MLP neurons of a small language model. Each row is named by its layer, matrix (up: input weights) and neuron, and shows model dimensions 96-191. Each number is 200 + 30 x the weight over its row's rms, rounded and kept within 0 to 999.
After each neuron's rows, "fires on" lists the tokens most often at its 100 highest values on Wikipedia text that the model never trained on.

L4.up580,197,192,263,223,145,189,208,191,228,197,217,194,222,174,187,196,219,164,211,169,188,178,260,241,187,174,182,166,178,202,203,224,205,196,186,209,214,194,222,223,208,178,138,183,175,235,270,197,217,193,261,193,208,177,248,244,233,200,150,251,202,200,203,178,229,252,271,223,168,197,198,223,201,275,244,229,236,206,204,222,175,156,236,234,232,245,174,202,214,178,169,174,113,215,175,191
fires on: "it", "y", "ure", "and", "bit"

L6.up551,156,168,213,201,219,206,224,195,183,210,175,154,176,212,235,185,202,265,207,214,176,248,201,208,235,173,227,179,262,179,197,212,208,224,219,199,187,183,216,228,247,226,171,232,182,200,178,151,183,223,237,171,209,243,233,177,256,290,218,237,209,196,193,161,280,165,237,226,213,229,158,234,153,252,186,250,228,202,172,195,176,179,207,227,168,203,191,191,190,228,171,199,203,261,160,201
fires on: "s", "ter", "or", "st"

L6.up60,193,238,222,237,215,231,223,158,167,150,208,200,153,208,197,205,180,195,224,252,197,179,179,159,261,249,190,216,178,152,217,207,170,223,228,236,168,230,182,219,216,161,184,213,205,257,201,127,164,204,201,220,200,194,206,187,201,201,177,182,206,182,202,159,185,165,220,250,278,211,229,261,198,181,165,216,212,223,155,209,181,166,213,186,188,157,199,199,169,224,207,166,221,220,168,165
fires on: "ol", "it", "il", "ur", "tri", "st"

L4.up611,198,218,158,220,156,229,232,143,165,211,214,241,248,223,182,152,214,197,264,192,209,199,186,183,216,212,193,196,212,217,192,213,218,234,203,196,250,223,201,208,229,201,205,217,171,239,191,131,165,182,186,183,199,209,220,222,224,209,201,246,174,198,210,178,207,141,265,206,172,176,195,181,183,241,254,254,249,197,226,221,249,208,246,215,194,211,224,132,191,181,148,192,200,255,162,215
fires on: "al", "or", "-", "ed", "ar"

L4.up648,213,220,223,218,149,187,236,146,172,186,206,237,215,188,230,232,197,185,175,165,214,140,241,194,244,223,197,196,167,201,222,205,191,173,213,220,215,186,194,241,206,224,179,199,186,259,175,139,166,216,157,189,235,214,162,225,220,219,208,226,202,189,216,182,221,112,218,190,242,219,176,188,199,220,178,233,230,228,214,202,188,187,246,181,200,169,189,168,200,228,175,176,203,226,122,215
fires on: "or", "con", "al", "re", "ed"

L4.up310,204,227,248,227,189,211,212,207,216,186,191,211,205,200,198,187,197,195,183,232,221,219,143,207,203,232,176,187,220,176,129,221,171,271,207,187,159,182,217,245,207,190,192,247,195,224,213,201,209,238,215,229,176,150,203,186,167,202,190,242,211,168,212,177,168,117,262,281,272,244,164,248,206,223,214,165,229,267,192,249,204,223,232,196,242,219,223,205,204,174,185,189,206,222,191,195
fires on: "r", "l", "s", "ten"

L4.up531,191,184,214,214,219,210,180,215,157,191,281,185,162,233,153,258,275,217,203,203,220,217,176,276,186,167,159,169,184,209,233,218,215,222,228,200,193,209,194,202,196,236,170,174,126,241,238,165,222,165,166,221,213,237,194,179,238,221,186,225,213,221,185,151,259,197,294,200,215,218,195,218,179,253,174,230,221,212,165,212,151,163,191,216,232,249,146,185,168,257,151,196,160,228,159,234
fires on: "d", "ve", "op", "it", "ing", "ring"

L4.up322,178,236,256,227,191,198,182,207,197,188,216,205,225,196,227,201,210,202,192,154,187,220,144,236,204,191,191,167,177,157,146,248,211,234,231,177,162,191,152,286,207,191,172,247,150,224,189,151,152,234,172,226,221,192,215,230,183,227,175,183,163,222,205,225,188,143,196,256,172,210,139,275,189,228,186,240,219,249,197,149,153,206,223,202,152,218,151,172,241,229,197,161,205,244,243,218
fires on: "e", "E", "l", "n", "A", "er"

L4.up432,150,212,191,198,229,266,231,216,208,152,164,203,230,245,207,186,236,250,163,206,177,186,270,209,211,182,144,131,171,204,231,208,184,233,245,190,254,178,276,196,202,200,185,208,170,182,178,223,203,203,167,224,162,153,209,223,199,237,172,193,183,199,155,221,196,150,221,251,231,219,164,215,174,181,201,247,183,196,178,192,170,168,237,198,199,242,256,158,199,237,192,200,119,167,201,202
fires on: "s", "w", "th", "n"

L6.up686,194,163,174,236,198,249,205,219,193,208,208,123,212,182,203,173,270,174,164,239,179,197,217,226,186,213,216,189,202,218,212,231,166,199,176,200,166,140,205,204,153,176,172,187,166,185,219,166,214,176,170,241,191,204,273,206,164,167,206,220,134,186,183,213,206,193,219,234,223,185,146,200,192,199,204,283,218,196,242,231,239,200,201,177,200,210,210,175,209,269,148,211,148,220,212,245
fires on: "ed", "ing", "ent", "ab", "emb", "p"

L6.up279,196,247,236,180,166,206,268,210,187,169,247,263,190,187,148,194,266,145,223,169,197,269,246,242,232,203,190,176,195,256,183,216,192,218,183,217,237,181,203,246,249,176,177,147,170,209,212,210,159,188,209,159,261,189,178,264,199,161,186,230,215,201,213,177,160,222,236,211,157,186,205,205,170,251,158,220,206,234,193,174,203,200,201,225,191,184,193,216,169,186,185,179,154,187,223,282
fires on: "c", "st", "and", "y", "1", "ven"

L4.up401,149,189,158,204,206,210,207,231,203,210,213,213,198,222,155,200,229,225,157,174,205,255,228,163,163,217,178,187,182,189,234,209,238,187,203,200,187,248,206,225,257,235,177,226,181,267,218,133,195,207,198,213,186,238,267,184,246,159,200,274,194,231,173,198,183,172,205,205,150,166,175,197,168,236,251,226,265,221,205,178,175,184,191,247,223,169,154,229,214,189,173,183,150,190,200,213
fires on: "p", "d", "ing", "ce"

L4.up300,162,176,194,207,210,172,179,220,225,213,234,220,198,166,216,181,256,164,224,214,207,242,168,233,175,213,143,208,148,196,181,263,251,261,260,193,235,211,168,277,176,194,125,203,184,253,245,162,258,205,193,184,172,204,258,208,220,181,207,212,241,190,207,185,196,212,250,231,223,278,158,174,193,227,191,197,229,227,194,176,177,158,221,161,202,204,193,237,188,177,195,210,172,190,211,190
fires on: "age", "ing", "t", "at", "ment"

L4.up385,194,188,175,249,163,204,197,205,182,200,185,237,182,172,228,195,239,171,175,160,248,154,225,254,212,204,215,142,149,224,138,217,176,170,203,199,198,194,174,207,174,159,117,150,187,194,234,196,199,178,259,214,222,208,246,208,203,167,171,230,134,167,206,190,162,219,234,214,163,200,170,200,229,198,196,161,212,183,162,225,194,205,266,221,198,184,180,159,174,173,229,172,193,177,200,242
fires on: " Re", "all", "ure", "ment", "re"

L4.up198,169,192,187,244,238,220,209,168,181,198,223,192,247,228,189,192,215,235,159,169,179,266,164,212,197,190,237,166,183,200,163,206,199,247,193,260,183,207,162,194,229,238,159,253,198,213,198,167,171,268,168,160,210,246,260,207,208,195,203,181,191,159,220,208,183,231,196,204,187,234,201,251,219,201,132,265,227,216,242,244,235,199,223,242,171,165,204,164,156,179,182,195,191,246,151,169
fires on: "s", " in", " ex", " at", ",", " of"

L6.up430,192,151,166,217,248,238,247,194,184,225,209,154,201,209,207,195,262,230,161,164,200,214,183,211,194,157,206,162,166,209,186,172,209,197,180,223,175,215,164,186,190,194,156,235,151,203,206,184,174,188,219,214,183,212,203,160,167,196,173,198,170,192,236,223,171,192,210,215,242,203,196,229,200,178,141,218,271,240,216,144,150,169,221,285,186,189,197,190,234,157,239,163,150,215,150,224
fires on: " ex", "s", "x", "mp", "ra", "S"

L4.up223,212,222,185,238,178,216,195,163,252,154,220,173,185,239,209,212,231,208,199,180,225,199,155,187,214,153,163,187,169,183,206,198,188,243,258,225,225,207,242,231,196,200,184,222,178,203,181,132,193,217,125,218,196,194,185,207,186,200,211,231,186,188,169,214,184,222,228,235,244,234,173,282,194,233,152,219,210,219,212,195,177,148,238,217,202,203,192,199,214,231,207,194,153,248,198,176
fires on: "s", "st", "er"

L6.up750,214,179,132,258,211,245,196,178,191,194,242,196,194,191,175,204,246,218,156,136,180,230,233,207,185,142,175,219,179,188,155,241,273,166,218,186,230,232,229,189,227,206,218,197,165,196,187,194,152,193,227,172,189,221,234,200,249,174,131,221,176,201,221,232,251,177,200,189,247,221,208,181,204,183,218,182,239,170,155,218,260,169,227,254,174,204,222,167,206,181,197,187,196,212,184,229
fires on: "N", "s", "S", "C", "p", "°"

L4.up137,199,161,208,261,155,185,196,195,231,185,197,179,211,174,181,179,205,190,217,182,178,185,221,243,158,195,162,237,190,189,175,186,237,182,232,195,201,189,176,197,239,176,187,213,178,197,193,231,182,180,245,195,231,202,230,223,152,153,189,204,140,205,232,217,186,233,222,222,175,248,209,231,148,218,266,231,216,255,124,207,185,197,190,215,199,236,205,216,214,237,192,168,194,212,183,189
fires on: "ro", "y", "ul", "ev", "and", "id"

L6.up625,207,174,158,194,255,216,169,167,201,166,249,179,207,173,206,179,240,214,154,202,192,194,215,218,144,198,197,166,210,244,212,203,176,209,217,211,167,232,236,193,162,194,169,178,162,191,203,215,183,222,188,225,203,264,224,161,182,162,178,258,137,203,187,176,182,215,211,252,195,217,227,148,202,207,155,234,201,202,150,169,232,207,207,223,212,220,185,158,247,246,191,186,124,240,254,222
fires on: "le", "und", "re", "z", "app", "ing"

L4.up661,165,205,238,182,182,248,229,275,252,195,253,141,185,180,214,142,245,215,182,232,196,201,157,227,238,176,277,171,156,196,200,224,155,214,256,211,204,242,206,145,253,209,206,236,150,165,187,180,178,176,250,186,164,254,200,203,209,232,191,199,199,187,212,189,215,165,222,219,245,196,183,234,206,228,225,205,211,148,212,186,143,206,213,237,174,173,207,205,196,239,180,190,160,204,151,221
fires on: "d", "s", "it", "ian", "st", "er"

L6.up464,221,225,164,210,185,166,210,203,188,170,223,179,190,206,231,211,245,135,194,234,213,215,187,183,172,173,162,176,201,157,179,246,175,199,248,213,185,195,178,228,217,247,199,250,177,218,163,249,197,195,179,188,242,223,160,187,209,184,197,225,140,192,213,159,160,152,230,220,261,198,155,228,207,194,210,245,230,258,180,180,183,207,262,136,235,193,208,217,220,205,201,173,204,209,242,236
fires on: "er", "s", "ers"

L6.up137,215,199,143,182,270,245,193,210,168,174,222,229,234,207,155,190,222,227,199,194,166,174,216,154,222,156,196,173,236,227,228,179,224,234,219,225,216,208,257,227,236,259,163,218,158,224,156,219,167,218,197,175,170,180,182,160,225,141,158,204,186,196,202,213,159,178,205,210,239,217,212,202,199,171,146,196,232,206,182,172,165,217,227,218,146,175,168,161,182,228,218,159,202,189,200,232
fires on: "cc", "s", ".", "le", "z"

L4.up723,198,170,236,223,169,201,178,212,229,195,201,141,207,253,226,211,259,121,195,191,241,190,221,271,190,170,208,185,215,208,223,202,201,178,188,181,230,226,202,215,194,256,217,180,148,217,275,202,191,166,204,229,157,231,201,234,194,184,196,208,211,148,162,211,234,159,152,174,193,196,161,198,179,237,192,237,215,201,177,166,228,228,186,173,191,162,211,173,213,242,218,202,146,160,193,232
fires on: "d", " may", "qui", "vi", "v", "li"

L4.up489,212,185,198,228,191,231,184,229,232,173,221,201,240,194,217,163,312,150,220,183,197,245,174,208,157,150,182,157,212,198,179,204,158,197,228,222,204,184,187,196,213,224,194,232,169,229,267,188,157,183,205,227,217,203,202,202,224,198,169,218,193,169,174,256,215,155,266,235,213,175,125,232,238,197,165,238,227,218,198,167,177,208,174,221,221,192,208,215,230,183,172,196,181,193,175,242
fires on: "ci", "port", "ent", "qui", "e", "vi"

L4.up485,154,143,222,211,219,179,210,237,252,205,236,177,205,164,206,175,205,186,211,184,158,199,187,185,187,180,163,174,166,203,161,190,215,190,174,224,193,159,240,161,156,208,188,232,204,173,212,192,188,139,180,230,293,229,249,205,182,206,194,224,225,214,151,164,176,195,201,206,147,210,173,239,164,234,169,216,230,212,155,156,220,201,245,237,196,217,207,162,235,233,174,168,204,252,184,235
fires on: "da", " up", "ta", "led", " we", "il"

L4.up767,165,192,171,216,186,241,251,137,210,146,207,272,258,205,201,178,219,184,193,142,201,172,231,162,183,175,174,187,155,194,210,180,207,227,228,202,199,225,228,167,203,220,162,191,176,205,220,199,191,188,248,186,184,189,272,197,183,207,178,238,197,226,186,191,216,225,234,212,173,271,171,216,190,220,195,208,218,235,153,217,218,204,221,214,168,191,205,196,193,198,226,225,194,242,181,217
fires on: "s", "ment", "al", "re"

L6.up196,204,210,230,202,215,175,238,119,152,230,167,158,225,237,206,202,202,145,199,200,207,172,179,219,221,180,207,158,186,225,184,233,214,163,243,185,201,193,199,209,177,199,208,233,193,223,222,208,184,249,227,186,226,204,168,237,151,149,178,201,191,169,229,213,182,129,181,250,195,208,152,251,244,217,193,240,203,211,140,197,215,245,196,163,206,169,209,205,244,219,189,194,207,229,188,195
fires on: "l", "er", "um", "ed", "il", "en"